config = dict(
    vocab_size=8192,
    norm_eps=1e-06,
    bias='none',
    init_std_qkv=0.0479,
    lr_head=0.0083,
    decay_fraction=1.0,
    decay_shape='sqrt',
    batch_tokens=32768,
    dataset='wikipedia_en',
)
MLP neurons of a small language model. Each row is named by its layer, matrix (gate and up: input weights) and neuron, and shows model dimensions 0-159. Each number is 128 + 32 x the weight over its row's rms, rounded and kept within 0 to 255. Numbers have three digits each. A neuron's up and down rows have the sign that makes its largest values positive.
After each neuron's rows, "fires on" lists the tokens most often at its 100 highest values on Wikipedia text that the model never trained on.

L6.gate402:131138087101096063096145138139126116122057162149127189077143106135165161138082137147128137168111146117136151146163132115181169116127213093071133065104104146125108117058147104143066144116129155132152159131110139192112157156154160116085103136154101080159126112131084097019163192181116088113171081079119097110132082151120114145094130107099139136121092120160146112113149116150158128150112125152180149118166104113072138057093116164122164151107114090149163130077081182157127075164116145
L6.up402:122150143150124117032187124128153115141162127084136155141070173178204127118171111107144168177146168124098150216157061126178108152131171109073155044107115131159126160083091123182151157165120097131105115101093060117154080113172112147145150108141158126131130100122125069134100120153184086115155178087121150138135127110142120060125130094193139080095148141148115129143148113118094135142130166141080111158134102073111099183162123115124082143138128150137137171112094127115146080112146200
fires on: "\n", "{", " ("

L7.gate22:127162116094163114142108077213108124112170127159127095094173129148053120080132188157161091144094084158098113177111145183134163125125076144200086165152130126113104146134149121160133159192107113130151179134142152122143183130129149117140117143115099138191204166151134137140173137120077097118164127112185106051154132113156139160140109167109135147181182131119130097116151170109120150148126136175121127135161086136134100083101153129110166201150133139109107112078138136138103186113112245
L7.up22:102116120130180189103100197076126083150127186136138126118110070174106107059182138097119130130191132155133146117121149104131117063183082122123103152152065141123154121215077124110109083115110180080118132059108137168113113091124121133118134119122165140092145112100123133111156174167092146154157110135184115127139167124091128096137106045172101122133102147121071092112116144111134139117137078141124132043159105096128138162089132224093116129154089179146093133150094154178144093121121107
fires on: ".", " as", " \"", ":", " |", "'"

L7.gate301:146132158081170134173181134110137080134097146100108144148149099107065147179118159099152101134148135148186172133159137180150149130100163070179132150120134155093123139130160138097154147182118113161083174184105087164025180185120106101119078113118111130181166123163099121099093093131158119138114167161199089129084149175091182074139143169143176111173102169138164052111144119122155146105142114147099132088110142144090144084102160096119162111082112084139102094144151145166125149180101141
L7.up301:163136151148077087133062157145138165154107134109115127121128071160090144160129145153110142101104123195120080120189117120144149158090091149114139107113041158118143085129093098078173100132119122139130135100164089160124125148148123172139137098157120120095116127111119146139113094142101115171183121077165086120194120124096076170175133117143092177125044180108062160159213069134125132120147130156111092103144091117092206113168156082172123065161134165116176107105133195165130132117120141
fires on: "W", ".", ")", " |", "cest"

L4.gate202:158056195055156147134153150127153110124063153110109127105139114116145081089135124163116147137135114162035134134129116125116115104149106136131119147182109176119139122098106160119123221161049110105125204177102154134132040124072143073099176147151095142120127112169122152115145079123132137063116114090146165160137107108172154099149094120085121090192184164109132100153124126118159138139160170079066139120122126171110099163145118086117144178118105083091137128163097087129140099175115116
L4.up202:132080170101109119082130158079127113077118103060140205136133108094133133128070152081140124102105133104166142176151088095111135031125096175140155199058113156142112154142101104155081185142146127140177118148172103118060125082101064142113104117094141120144135137146127127111115107123107086129181129085120128117151120085100162156087153137117140146121121153077083089119156140194112113143157096158137074066107102117108132159133096166079128133095178162094153060115140128105099094171067088
fires on: " |", ",", "14", "23"

L4.gate283:136145124119169107110066079207160106148074074099165124125110178179151094074120210099099158160123100073132119130157156134110143124146126139093153106170137067187144133180103106118086171168157149113114117141160178135064112151159114114122153200170115143094113110111062071131134138089099122128110227101143131087139098173129160158161179109094145144107141191104080156179142183074148134139116118141134094075106117169138111098104134123104117104093143123139143131127093156159106137149166143
L4.up283:176114119155106122087151156186131111109147126107110116115096096145120096135078090179131214166140170126122153124107114197171155182126100143146157134113173114174075106153084105114156108129121100063108158114147131169093218177065127151115090091106163137110102127152058111097140127119186125139113159121160082141217160065140142089107156124149070118111126157157148144116163119129129153090087146127174160143125180098146142176136131161146108147091153111135086115151090147152168067191085102
fires on: "y", " Party", "in", " party"

L9.gate200:148078085116122165154134117086164160136139127073114197113141147131084135142091097157086138183093134115124123219095158166126089136108146109117181122202145138185125123157166120190088113173145110133132119112157117174142127184187172149102127047106131138081131181124134092149082122142126100142115083146157086128126094117065077116065106110133183104127134095176072095137139125112136162139165102086151142152118102131133056122146157115130110117084113135148038101105074140085122082129121096
L9.up200:103117096060128120104086113091053117113127168126128147119141075143084119163136188175139139124137137184119101143154162094124107092138106127219114096102128117160080121104127084145177080180113134165116124162090149159183104089159137152172147127114154134146175158138170123161103255106106096148089088084157065135135165134121113126120119088125151127114096173178110148116156153139098085147100113170158115086178117155167084172131107185071129138111119145082123166163097101141158162096132148
fires on: "|", " and", ",", " along", " served", " of"

L7.gate219:084161113154153122126080123145126104072084144153121133118086120084110126178123117140145138137139119093132135112134138153082129128111097154100073180119127132079120088163178140190076099093154122118155085144132151136106171142092087101144140109104144105141088170128140124090039136152152054162149128132116082053107087174078181189090144133122103214172149111162165115122095147198145134120177119176124200098156189151076138141138146144114127087090157148156177137092100158078105097125113095
L7.up219:098113124154187118114173140130116104141161084146093206099151129138131107098128118147109094146177067167156143140164164101144191053082137125110170150115156124158147147143173157080095153142149113133137210122152114163138150116114145117118158201160168092140120058120135091123143116125152134104106174116145110117089094168126163112139104149105165140099101127207089081086085165200070139149134122143138162117110148122115095099118128104092117064194055154134159089151148132133098192136137054
fires on: " |", " to", ":", " by"

L7.gate389:113110094108104085155157121093190089156099173054130162109153145157079075218158175125108138111104144109129137149123180131153135069097154087095131116131097144131130071136076130162081153145144186155102124159192139137042105139128138151094106132105112163081127114101143103072068172152104127093085087125124096124142100106096135041119115132170092110106136134082179182149131107137095172167064113095080129128143129104110103112133168109169178109093124101083127099108109097148103100114102099
L7.up389:137139075117109110130096122083143120122097117120045107118170170093109147213056121163159157142070178139188122168131124112183201104128155075102123064128101156134142116170124138168149115145073146065098135090111169117159079128118153123148143125152101167061111134110129139096066152098173156106130145107127139110094139181088134162100097115153111113190130100122108106133141134123140170140169140125071086145109102146162109098140044096107175130099163128064153060093100145162113144097129132
fires on: " of", "-", " the", " all", "si", " Most"

L9.gate313:157118112183102171132157150140124144087089181163146107167129080130119135067125114172159156118106111139116095178148121100114169137132162139115132104109104100140123126088110083094123152134139120218109101147132094085157107128153089170165104127180138111083086158146084169126134141114128089093136102084067124163116132118139112159100213055123194128025127079091116147146177168126116123068145100126146128155111115132119086193098099061072146100153117136137052154126134094064168129121137118
L9.up313:130114108171146055177136092127155151089151159149184114141124109162101077155164112097101147154143130147177119132088115092117181166136135089140104212112119135135169179154116122069109132135094141102096087161162104142127098136127161112079095103089153140096118133114078116196136170126151166116154082135159071128128117187176117137189198085091202173114127096124090114112179181073122130111173174125142084115096144104126092138104133043147126142159080134106102064116117104166120117142168137
fires on: ".", "'", "s", " the", " app"

L6.gate98:133160132178101088207190146148166108127106123090062176119189179160145100096180118160118129118180118152109120190133172121097122143141018189117104112096087103108128082114181130131139115180130131097113115095090087156144186142133117103086122130131137157117088100142092139134052170179145155070109139082151154084151123152139156138142176113151127153074093176123148139163137094103086121192090140142123121133132070140157162132132122164144119100097157091110163124156146089133168163167130093
L6.up98:168174151101141112119169154134162100128134125110148116085141096124107090149145132117110087104156136153112145147125159091141047180130134103117147168140062117088085122140092128088114160124142103111124095082206121107131118135170099088128140086142154160159079073106115128111140142103132155144175166175162116093082098132163141128121089139111051165197053132174148177177157137073105082121110122120178128081107151148092183187113145187159117135181173059140138106181132110143143202155155108
fires on: ".", " as", " to", ",", " \"", " in"

L2.gate69:165164125132107107081123150084122145079098072180110065214083145145099107088127140100101194117121104153152139080111118105107105128144082154134122107150155142165134074104162101088145126143141150150123069114133150179156118136141148098108123163083103107154122144065141074138177118100039147135117043113177134125132125139154172126120113117143144097160084124102188141090073126139160063134054139136145116154132147130158160130145085165199103087146088153099050107137104127102107122169076128
L2.up69:054101174168125139184070135116118172144140108145110132165167122129131118144142103190131102118146064104109142157099101127184105140116120065125102110101053139127137199102113125189131169140059071109165096124090107107095158204075086138122091094127073163112095150156139091146097139181145129146117137120128106144135119153208109142165162089181112163159128101107085162133137103131072076155150118115110147138104164123155143123137134150153075071124120143111122081094047107137097121125089190
fires on: " football", " points", " br", " guitar", " yards", "eh"

L7.gate340:162109159090106095117110063124159158065096162156143138101118139117176147114117192134141127147080099101110155076169107102007164102087111122150181118125109129116092115199093067092099115112126114185159191138101133123113166085170101183120116152073167151177133122162156117089152128144134097159172152134116166114115109133136116123148126151168175148121124130154147092150153166082149139159135131104138195120157106145078073147107167180215109150130120132119159096189108119108098112152079114
L7.up340:067130123161092085141093097109098116215136131135111124062103125120142108126154161068112070141048140136124110124145127160138115098105116186089120078072165129155110089160155091108101091164091089117114156133128158153120138154139097136118142178100118138118141070074106137103089180071105191090107096228110117126126082172110064163164114168181103119118163122100088130139094125141091170157134090105152143174148149073118093151143099076132125154173139108162160179125108130132080127143176117
fires on: " of", "h", " for", " over"

L2.gate354:102141124184148058092127138149079184154155104149132170173140113125080138127120087134152142125133170120103109145099122104099087096152095143177114135180161143103058101143083115097093101073177156117147153135111178098106164067135122050116135142141150157170101133093143124153116191138065119180146138095107114081108107074138097132162124117149103155138127172170203091155142135156127074126116076193114151135169149107065107175110123096057099100155089154100174102058105117143126097106144120
L2.up354:113146125144148054106103151088091132102169068113112204162126113147098143139126079128165120134127161139147155115104127078139079151172126127163102144208099098067075109159059131144109155101172147122130152133092143145116123100124083095119146147142156103179089148146113124113153149121030117133151123095125094133107114079143089146178163153151089165148193150168180106125099131131151031098136068161109146081205156128063117155138100098117147060139139144147131101104129099165140092110162120
fires on: " ="

L9.gate372:251126111072110097119167102162108130116163124047115169131144158128101080152148157147176129136136141065152144114145121147077155113104150172084098141124130165140089129152116104150131086168093095130130044185144140143147117048173100121107150069163158102103155148134078105127102169113144047120102087135158104075150141155135156165123135108097069127104162094138173098117140123103105119103119134120097141127152109178085067128154169151137142130123150122172175085075105130120140069129185114
L9.up372:127037161110143113054078154135158142135095150163102139111109119114161110143106168177111196140129152173107071124188109132114135130119160158080154089178180136093092130120138099163147068132121096139125080141121104158148115129158080117157150111158081108119150098151076113098163190158074085158151152103121130116145031148110130098092124108100129136102118168150137116125134120133050202136103133064133097157141122163091085103126126106157159158119051175199129099136152112155109106086148090
fires on: ",", " against", ":", " of", " to", " Yu"

L2.gate337:100138156166060158087138111139219176144119099121100128124046134136121144157150119130139124064093108136181137128107118148136095085117105173111087107155089183060174150125158140076058189094156121131136067121124118070165155092121101140148115109061126122159135102118099132096130097157125127126102094129113136086119146105105128167119066110084094099100149126089142103143159167118127159070078122116166138095134166161086195138122109163158121043121139085105157165083128098193084112144143147
L2.up337:130127102107117118114103154153115172120168123152115170052206179139163098155109189172158124118111110096147160144170123121159145118129154146102148088081105169192138148100140130152197096079114105117094142110133125119169103171094149199210120143136114185150117081104119140115154093074136121133155134136118128152144111150123104144132103121180093119085125137089100126095167122105090105157183202120154129167129135201137146117101124124175095080210179107173117098090064110121163130177072165
fires on: " le", " Golden", " Cle", " che", " Blue", " mo"

L4.gate209:088124092112121126107092072147106148134150110133111094127101201145186099110115167167123162130144090128117114141140179101161122198105154137095131134144167118111112092072238154121168092097159129131139164106133100131181168171183124118147094127062096127141135127104122122099096089105187180143076140107176129130130176127160136047113137136178073106071102072185076089098168085133107121134127140098130182106128201109146124127165080128136087123183118136137124149119070124111132082146153113
L4.up209:090164090125121124088126080150210144158092136097094132111148156161103073105093169198121193142132126155108101163112163122131162129193123103096126119134120122182137113099194138107156182179084127198115147102180075063175100154144132107111121104149143164146140082103065152122087118158157096134151165099141134088152130134130167162124167137142121176157139162120108111133167059135129166188117122076063142098071117093140139109205147132093119180190148113097111104137087127108156155139113139
fires on: "\n", "-"

L2.gate339:128122104162143106081136120080151119110115147111101137139083186158137138176162066184117104157101212118144186176187135065173191176135149098131117083175136097174086127159130138080116131098143063180122087117110124091070137178140108091084107113130152100143169107160095134144155135177124130094090097061114115190132165152119143107122131120129156049062129161112138106143166095174112169121156121126108113132137096104115102113195117132101185140088139129162135119115073137095116069135135164
L2.up339:085135082185111097080125092127133163099094122074099111165079194181180148158138110136178139182136220150131158170156142074166139172121143105104106073151109127159098116125144135100119127107163095121131091117136094113105157172100121089051120068062143134134144102130044107132145138164144144098126093058136092186125165146152148104125112122140120110075128109142137041163152126159098117126093133106091137139126111088116136124204119139103168132087157131129144127126057155068125085103123125
fires on: "\n"

L6.gate345:137117125105127092138172143123144091136103154081097218165140068112162132083103107104137118149082163134096107088135120136110123128146134096118174085125136171160143119183054131110169095117139181074100160097125138136126089193147119083131056135223145107120115093102146072143150119103099196089116113182176057114131164163138112138137081139074133114178170150115134133183087116151140146166106157093155151102119124095109150117166129124122079128163147114120108105084036151137107148129140192
L6.up345:095125046077139113164220119150174108119132063106096110125109062173127146120165097112087118150096125115103134106149125149156210116104093169156131189115171160094098077104141055151149098119135137065162069129141118143156152100128119170121106120130110096087136093126124155080162149100079085124090160097130123155185098116102158136119097173163105126167170134130181140119156161139176108210159130221161146120126150137089123104157143122202126096168134158118122115129154114125125097145129117
fires on: ",", " and", " As", " as", " ("

L7.gate111:125156142131146113108138075094130171117163148135079125178115080136161159107118113116184092131142092093114117148163117119096110166146170108176146158174096050099097162119127119135110184109138122167189120106153153095059202117166123108127055144142148129138152136136112163124117140173089128128107068157109170101076043169138145190107112145136141130121121170145160171132131166087138077107163171158084126141116072122145120171088149145068097129127083128172158120081097089105142105149043068
L7.up111:149145081170083121111127087083165124107189144175110183119146062214187112163087135112122141146166154098141105191145113167187159144075125151102134082116126131110096111142180124158128154124160157130189101121126131111035117131145161116122141131126120118091180127148061109071206117142133198100192149173082147072096090183141114166145091169129077155145096172104102101134128133143146152132143169169101169135120093102131113160085085177098141130102136145159102137126150126135115144140117146
fires on: " as", "-", "|", " by"

L9.gate108:135077093139101140101149147131167146109093115109097074071112160099177158114119095136188065142169131148098219163161122149145134110107116139149143152163113141177087153149150122108150096147119122136112141141116095093133190156154083149098105141102208150155106083077139161125088093125125074112152035150136162134069137144150144120124149113102138061132150173138124125134136201104132111118148133114158110125169096133110177191126206161125143085071188113084137116121156185147169191083126135
L9.up108:080121118136125074144159184116180161102147074123115102107134068124180155129168118127147178193104117119069132121103151136107106086078107199088103098093134137103089163071120163102081103090129090101147162107174152137132116126134104128157115132105090172113165162096190102086164115168200121176117032133163108135073069152146172192130103166143142156124135091104133126110156148147101123134119177159152188144117111160105121119128130101143108102149154136137104124151187132169033102125096126
fires on: " |", "|", " At", "-", " at"

L7.gate151:131064118193192115105141147169115044116143198124102158064140111152122187125158146109099098163114104125114059109133138117074106102110106150053085151124113127126176067163137109121207136132125128147122131116121075104128137137131092125108155139096089164081126095114165084089114125112086104133139084076135099153147158112050108139155130080161093169145167130140122138132205149174124163121088156160065071113101143155114114124169180110131162145096106152130151104073089165087106133151167118
L7.up151:099140089104214128188102119168152072065082121115147164142167081117097113138172135161133178113127144121134133121126145154098192100099137192118102143103077118167137127144133085130178117130108155077139157148182114137157092138106132145180160155114141120062146133084095137127080169135126081130034118137133142154126108082110101094146110135130073203120137149144104126148154180192151167105127129106079176221110153102113140091093123144138117095139118180041159115135125124137108130173147154
fires on: " as", " his", "-", " their", ".", " and"

L6.gate384:168141099093150126046070093100097150123184118166138136123130144128110097111149093145158157148149133117156094111139136106109087132125047106121169124124117090087087038148115116135116082154137129185069168151116155130111149166170112148108092144117138071143123137139096116158160169147123149170124056084131144082109103091135129147104089080142127128021127127096089175104135134141091137109164106091120129146095143190140065183111093106094143147121074173174099164148163106116078072077153101
L6.up384:119128123188151137143089132121127109110120145122137133046102121118118136173194131156098205149119109111125108146103103147052181141130151130110065130135092115138094112088143159105123081138138145165138085142155095086127137102118171079073159132077119127048145153090112169113077128101177056144077168153183145068104117090160168079126129148162174158183128133129124122123123153103110151197123122159123176085140161141162083122123111109169061079102094090104104154152142065094156077099129122
fires on: ":", "'"

L6.gate408:135106108098102101080156114132103140145118105159147122143128151178132078152114080156136107063086150118057159138111129080050094101174096145131183088172162136176091156159140153131097054120109142158092191148158171148066183119231164151122072131148139115099134152131136089153112113177143164154173094105132099138135119104126118160116097154125164151101151128157185118115122212172107147112164095140110091192145145122114095141122134113137135183134081115190121159095187141104086124131132101
L6.up408:105144136108129120110164154073188118118156153145177130084095094218085124123120157146119116123105181163139144193101082101122102136130118091093118104121187154104090125099067135088160168115112118203123106167117110120068133106192121090091185134143109112124070128079084109071112146102136096151140141089129168177122113113111159166130126118092159108141088125185140113146103168169097199083137118086124115118151156088157126179102106124060138122202087125160129140126078110090091113184172143
fires on: " (", "\n", " 0", " —", ","

L6.gate17:101167146118043183122141129144155121191175139119126156102156109068077113134102126159139188112170121098207071175139149120215131146141172127105173125105148128166111078128159122157096089108167126135093101141124125158152120163114088168133127150161103156193138149137150141122084110072148129132147160134059132112128142131084168104132091106160128151075125125109127132139149095127151111095078076111174142152073091142023171126135158122176170111141077173139095173121118107113131168113068152
L6.up17:082155097116171108138129089107107143149138173171150171106115125105073181152107107085110115139113127135125131189126124097122111175093186132093121138136132143105108150150080137076181131157140200165099187145180108072165055126151076118100145116127134095089104171177148126133100135071091095194116142170064119156101166107143184102141184132124178133112131073098143156150144130077191108173057105085126188118173075159132145104084126124129148134134139094148089160161131135090124138090154161
fires on: "=", " of", " de", " Stra", " ="

L2.gate388:121139181106075099178157156132105149142143142116128160094128146136152144141113139098167119138138101157157125106106055054191067123109115120112068154112095103130125130127175129127100139113135107125145067129085091149124080126126132087159136061126149154053133154100109187104179127145061138131113153137140155119059102098159123091099135156162133086173083096106125179137153166071076136222157095094080119090141104164107091138136151117172141126109134126191101163078113146161075175114108189
L2.up388:096147178079113129127169067152183111163082149081131165173073163133169196172165149112184107124120067127150125150133104086129126146117148162187114121113105124141131162181215134135111158102157093154196108165138045124106113166103109135116123109132205163101152115141080119124162108149101160126113111156158121161109143102123118079040115097143041122114164086099177175096159109087106123185157112124134123106123102134135150117153138102118127110123115111120181138118107143104088180080154164
fires on: "vis", " Robert", " Jean", " Dan", "ict"

L9.gate59:128112149185156073080136127076134112074136139136117176141159101159138134132054104166116185095080113133063138164163182102137170107161138129145111097142134163106108142103112193144151146099149123092077169142139091153110146111128167160128157132153089118133152119165106187121075102135142067154127147125096115139141142115115073091089153152103189143123139123181087164126192203151163154168187082119143065071173096128110117179130112145158165144188094171195130102162159139108104175114141133
L9.up59:065122101119156114184154160091138117128133138142129117166129079209063110175161159090105098105143122100114094070139187207109129154124161076128154100182129137110106080123135131189138107125149147150135127136168162093086149154102141159154167084128050130108108106140122148140097134078111143081150109081194144091135174054160040112154113165108104127109104109132108108135135137119146120181112121120097069148090159185115118158123181082187127089113109175135130176186128143155090124115119146
fires on: " and"

L6.gate380:184116120123153175158141186131181142084079115152102155149088095162141151116181088103058129082104121116130151177147158111124142100104139139171131150186129157150088125088115143110137133157129116120120149105114109034112140132109105151103110047116168105121151098144056132147091149086126067131146227156106152127100085078176159110121111140154093087145155088148074143155167195153174127157128132155149104135086165112145129180117121033121109121105099123099165109107131073124110109069123132
L6.up380:101121112084109076124113141120139087147110109084155127110099079162119148061144104166066154095155175115136137073083099209174134127147149118204075116170089120062101147094145138166158143149146139130154114142152108098135074113115097131092089192085113052091139154108115147126113127128104140149132118143164124132141117149122089116143152140188147133168138108161097150138178130177167158157148183146083073165110145088118090135183103117164113202153130154144121195126146133166042185099113137
fires on: " of", " and"

L7.gate192:125156134125132128168118149098159142131140138079152162105079097214128193140155107139140175146186159085131142153146148114133127155097101133165126098125133133108100170076088106107169143183177135171089161106177100142097082107132113164147121167083100144154125148123086097094125152110201097169065095149146082132150112114113156096127188140166127173196157147150099096153094124153126195168062153164127110138099133082127110150106119146219136135103174163076173100110157130107081139152070173
L7.up192:138123101156122099190194119124110181142092135083177131082185101132178140074113174121112158170121126081104141080137155069124173168087134108108134110130148091193115080124084136101120160178145108114158129133147144112111124133120130185118114120080116136129119093142104087068121135111131137130057112138064056162165100187115123098166098219105093156151126131114075156092136138085137096125117136158107162164116094175099134111122143011154144146129114114110111104092115110087079099095164139
fires on: "-", " under", " up", " of", " over"

L6.gate115:109109141099136162201099161140098138101123092129101108166113124131127090074153144144130138159062117019173142141117109170091105125113130154105128113101100148132120117085148095152057089121148128046114151142152070129092089117130148115106173105125178149143107165108158129128136124172084156100122085102174153100053114145106142139171126170146164119129159111111159108099095137134132116088140072205076139111158176198102145164108136139134177194191163171146176150081102087127147116111086097
L6.up115:071130150166135129096149161103131122126144105102100101117130142123112080142154137189099123163144148144117088127124141124111135103095108084171155171103148140162081128150117112098152151121123148165114169094107114109147158109098091147125169105203114169126149153151218055147072084124115110123187199070159113167083125064054166175098185163110122172085125159069141109166111067092119102109136130149133093102121122117123134106176103191082087086155080104133119151133107134104148053148088089
fires on: " |"

L2.gate112:113094115121153111152101111154122133123175138124111162079129141161066067043168160170134138113125135107102146122085011132121112169169182108107127115168152127174096123213103138116130130074093142121120066089175176102109145113142167148128159123120121114149108112110141128107128167107121185097134096098073131133147135141133095180184239100129163104165143128150106107127143133128114166154183101134137186129092135088127122122100094202108103086104130170156164104128117100156129085124074090
L2.up112:122104124169120079161091079175157117155157105095155133082127183126124116105206114117110097117211131117142085129111082160115056143135135096089123161101132126151132111198104086120180092100108134123156132140099210127105158080061137107095143152068098160133141063088078154138140178135138158132140138140090152137122165093109087047128119091133108096104137103123121078151154124141112088101134142152099161150104205161060146144085102081068147082150098128178114113113112122152138126145174152
fires on: " =", " MS", " LA", " Wang", " Your"

L6.gate207:097113093116058145121135130156168117138170145094079178103135129106095122139159053143151138169139116100116157126147175103118128097134102054156143146135106094124136044118121159129147054116125117147146139084101109145153118117091098170142117129164127138151086148095149166088161114079162123120110079082098141087128100101141082109145162164128145181124177129163127190090213117186154133150059091177189199120100120133069128132118156184141102146115097169143161112128155060121154133088073108
L6.up207:186079101131114159155177148098143136132156120141104068187135102108158162115153170144112143199150111194120201141062110080110165079151153141178179105100101081077166090165147156142125149126119173131176139108153090141128125129127132177052149082109152107114127083102141154098135129157142155116150143077176090050106171118115063094184142115111103139153107158151138111133109157126147106145140190094138145101081154180118127128166185169137156141090134114151098113178107123103141125190114182
fires on: " and", " \"", " as", " one"

L2.gate139:090121156145152114129132140058096184132125044117110148104112152154134165151146135088152131075137193082186128147130109156139123122159201049143078164159140077130144165170097121175151179098185121125165111064151111123133086152142142146180115119130209163158135183109165094096119086140147150184130156161110140133089132096128129103124146142104132127125177119084170183135096144106085082073155122086144144087136183152116118164145112184100109124101118177129124135103187106182130115139180145
L2.up139:099148114129172122096151122112126155094096062105089146138110144128094161114121121110158138096160165099157147140097088118133177117160163065189078153151137100155146166185104135130116131130168109090160132115106136134128092139154128131149115141194149152202151174095179080070085098147144163177161173110128186141129163122120131115116138129059132085085147101119162143106099121170080046045172164124167151109137135131110115174138101195123107130163083161133139088102179107210165159165163116
fires on: " |", " GP", "GB", "_"

L7.gate81:134145138095125099091136098099141148157065092164165160093131200124095127062144095113126115141149126101138153158094103121144135130082173100104134205173063128119129107108178044131078151142147126165148116206182142124102108141100168106085130109162202120148146140175113092096145134082149181148165141077131164106088091075077148141128142135132134167091154097132078072135095126076135162148154150097140078136158108205091129155099115116151088149126126085127089159142136176085090094117117090
L7.up81:197127124025143090126157169174101132064163164106084153141175150125149144055111164190154092145134107126059176142137112180178125108162112106121086130179083108125081156125088108117149119087119144097135123090072058108155136126117110152148104114096144167106108193130073062117072140097122119095077136193109160126081183122150148135085090123132135098143092156100148083125116134136133112164103129143108101147132140185155167160136120179194130144166114141100095144141135111135165098126097130
fires on: ":", " the", " ("

L6.gate395:162114117140164101081195090118126172129079130129103166130165086126174079131141153148149090156111126104114163179177177173142178122152098141138159106181145187123091181187090135133118111124157065099115092142185148100090088163137156131149166075113079146136124144123152166081173111120136133137124130179155113131085123189058160116149100150087115120190138103116126163169153117094104139158128195132115110140130067129095062203126180132133156097086175137090112070085113105161139122097128111
L6.up395:144110140121155162099172151126122139108133067143148122172132099153111077109110107129146123095072089115059107110091221117095101116120092077091137072140124152132100177152134111136117083086159102061151119137151135156123144085124173162127173132101093165112095166107222103114173099129101081086137096107127129141114113091127135219104133118114145126195118149158155150127160132125132098111145173197130065058177154137123120127151143119140139085067109084141180153172160162109059164113136125
fires on: " and", "al", " Ministry", " or"

L4.gate388:118134163116212140102150115146145097174194168115083126107171175128053162157130042101138118156106184161054141116126114127148120124125114185132099104139162145121113141106144136175144140119154101232152089144168113137126112085079147130121148130085138129102150097145168128111174105151123080158123169117118130110127114129076059108084130180160119077131117165112126030113124107127135132182169142110144135108109110099079119141140144132125160216146131099091124105171099119092137118147187068
L4.up388:110162119114121147178169136131095110157137147143167101149135153138074152169141162096139061158143190190054156167133121117130087144107167105103114150134130148171131130114109140152102128153067131136178124154121146150127111131061207155068139154131089184125145143189117155213154135122208101114135105113092134135129119085098133120136119141049106075131150125113204110173149121107122117139163152091117134200120099104099144131137125149159178145167227093108173174152106160119103152145151160
fires on: " number", "zh", " Ten", " continu", "Se"

L6.gate312:134123106114117134170130112132157130125061138139129117041119201114103135096154135113110153139203117101151157148101154122164169185146130100103085169116045085146166137095130073140170137151116124203094110076136158094137114094167132188181102091094129086171147055111104146122138098102082156127125149143170146083130174097145142092090151170118144151112184141153116067110093113120099142115103164178076148106158138125151026131127102117138115090143098094115070158131131122130069097126151113
L6.up312:189151098156105110134128112061162056152167160101147126095118133156151213133065187141134122125148109139159116160086130139119081115197082158070113199144127066138126075151137109167175133121120143151132070088115127081146137161103114092087103137111113147086080146098090129147054149130152114146112116172117136104116073124083140159178146116158139146154119092139146147152190111154148116137156132141090141117114133095119077113105156144061162124096019113121106119135163158147130151117104202
fires on: " A", ":", " as", " E", "–"

L9.gate152:081085118183120109065117189105123118101104145102169178154150141148079120127116125100128105144151145115141128132150141150106129090075120123138112118136111163160172082177109128118136132111117150165132142115132106149141120107167135129103156118087168069165157055122133095135143166137076126109120098087124088110107160120120061071158072122145075164061156123149087165094056085096127160115126168165131183171153122100104066090126128074132101109144165091144135107171033108020126112128174156
L9.up152:150119123107076127074199157162135087147129118071151079191141152141129110130087117094161083116114093145141153193105115119154128126109116126123102166113100136124094124104121155111151094078150092135108088168099089176102084137177081127054132187145106090122132065187152147081012144097193122126106141142113073164108136152111148138191143156118104194092145145133098105099114150171142095121130131137161072142144174213121114140126155086147105109167113132093129110091150098096139139083136120
fires on: "-", "″", "′", "|", " ("

L9.gate351:079199111162106146195133125138121155126145084138187152115089090154108109156122103102205151123140091129113089131237134183132139142086060092125137144204077111117103163173087101093100174142152097124131093129168153072140111155100110148100076058180147138162109093143109167092094130115075070164139116170103148125173107136114170132153111114105131140118155112080173104154128072098163146098132148132151100135117062118156067118129156128138136121143101127088158131090083109077131104146134156
L9.up351:049137082106114123158055092095132160092109142081129122133136092091163173155185137099153105058137151121131108166198131117110132135127105170107111156173138130090129166121123156149133159165105150234163120163153122088153062142170119109110098095110136128159136150117126115122062105183116126181096150133114126170127091092192150146090086115114176088084124236123080156118110178109115126073128115191134127120124110143165095095112134158101106085131097130146150173173112144092127089111137136
fires on: " |", " =", ")", "=", " details"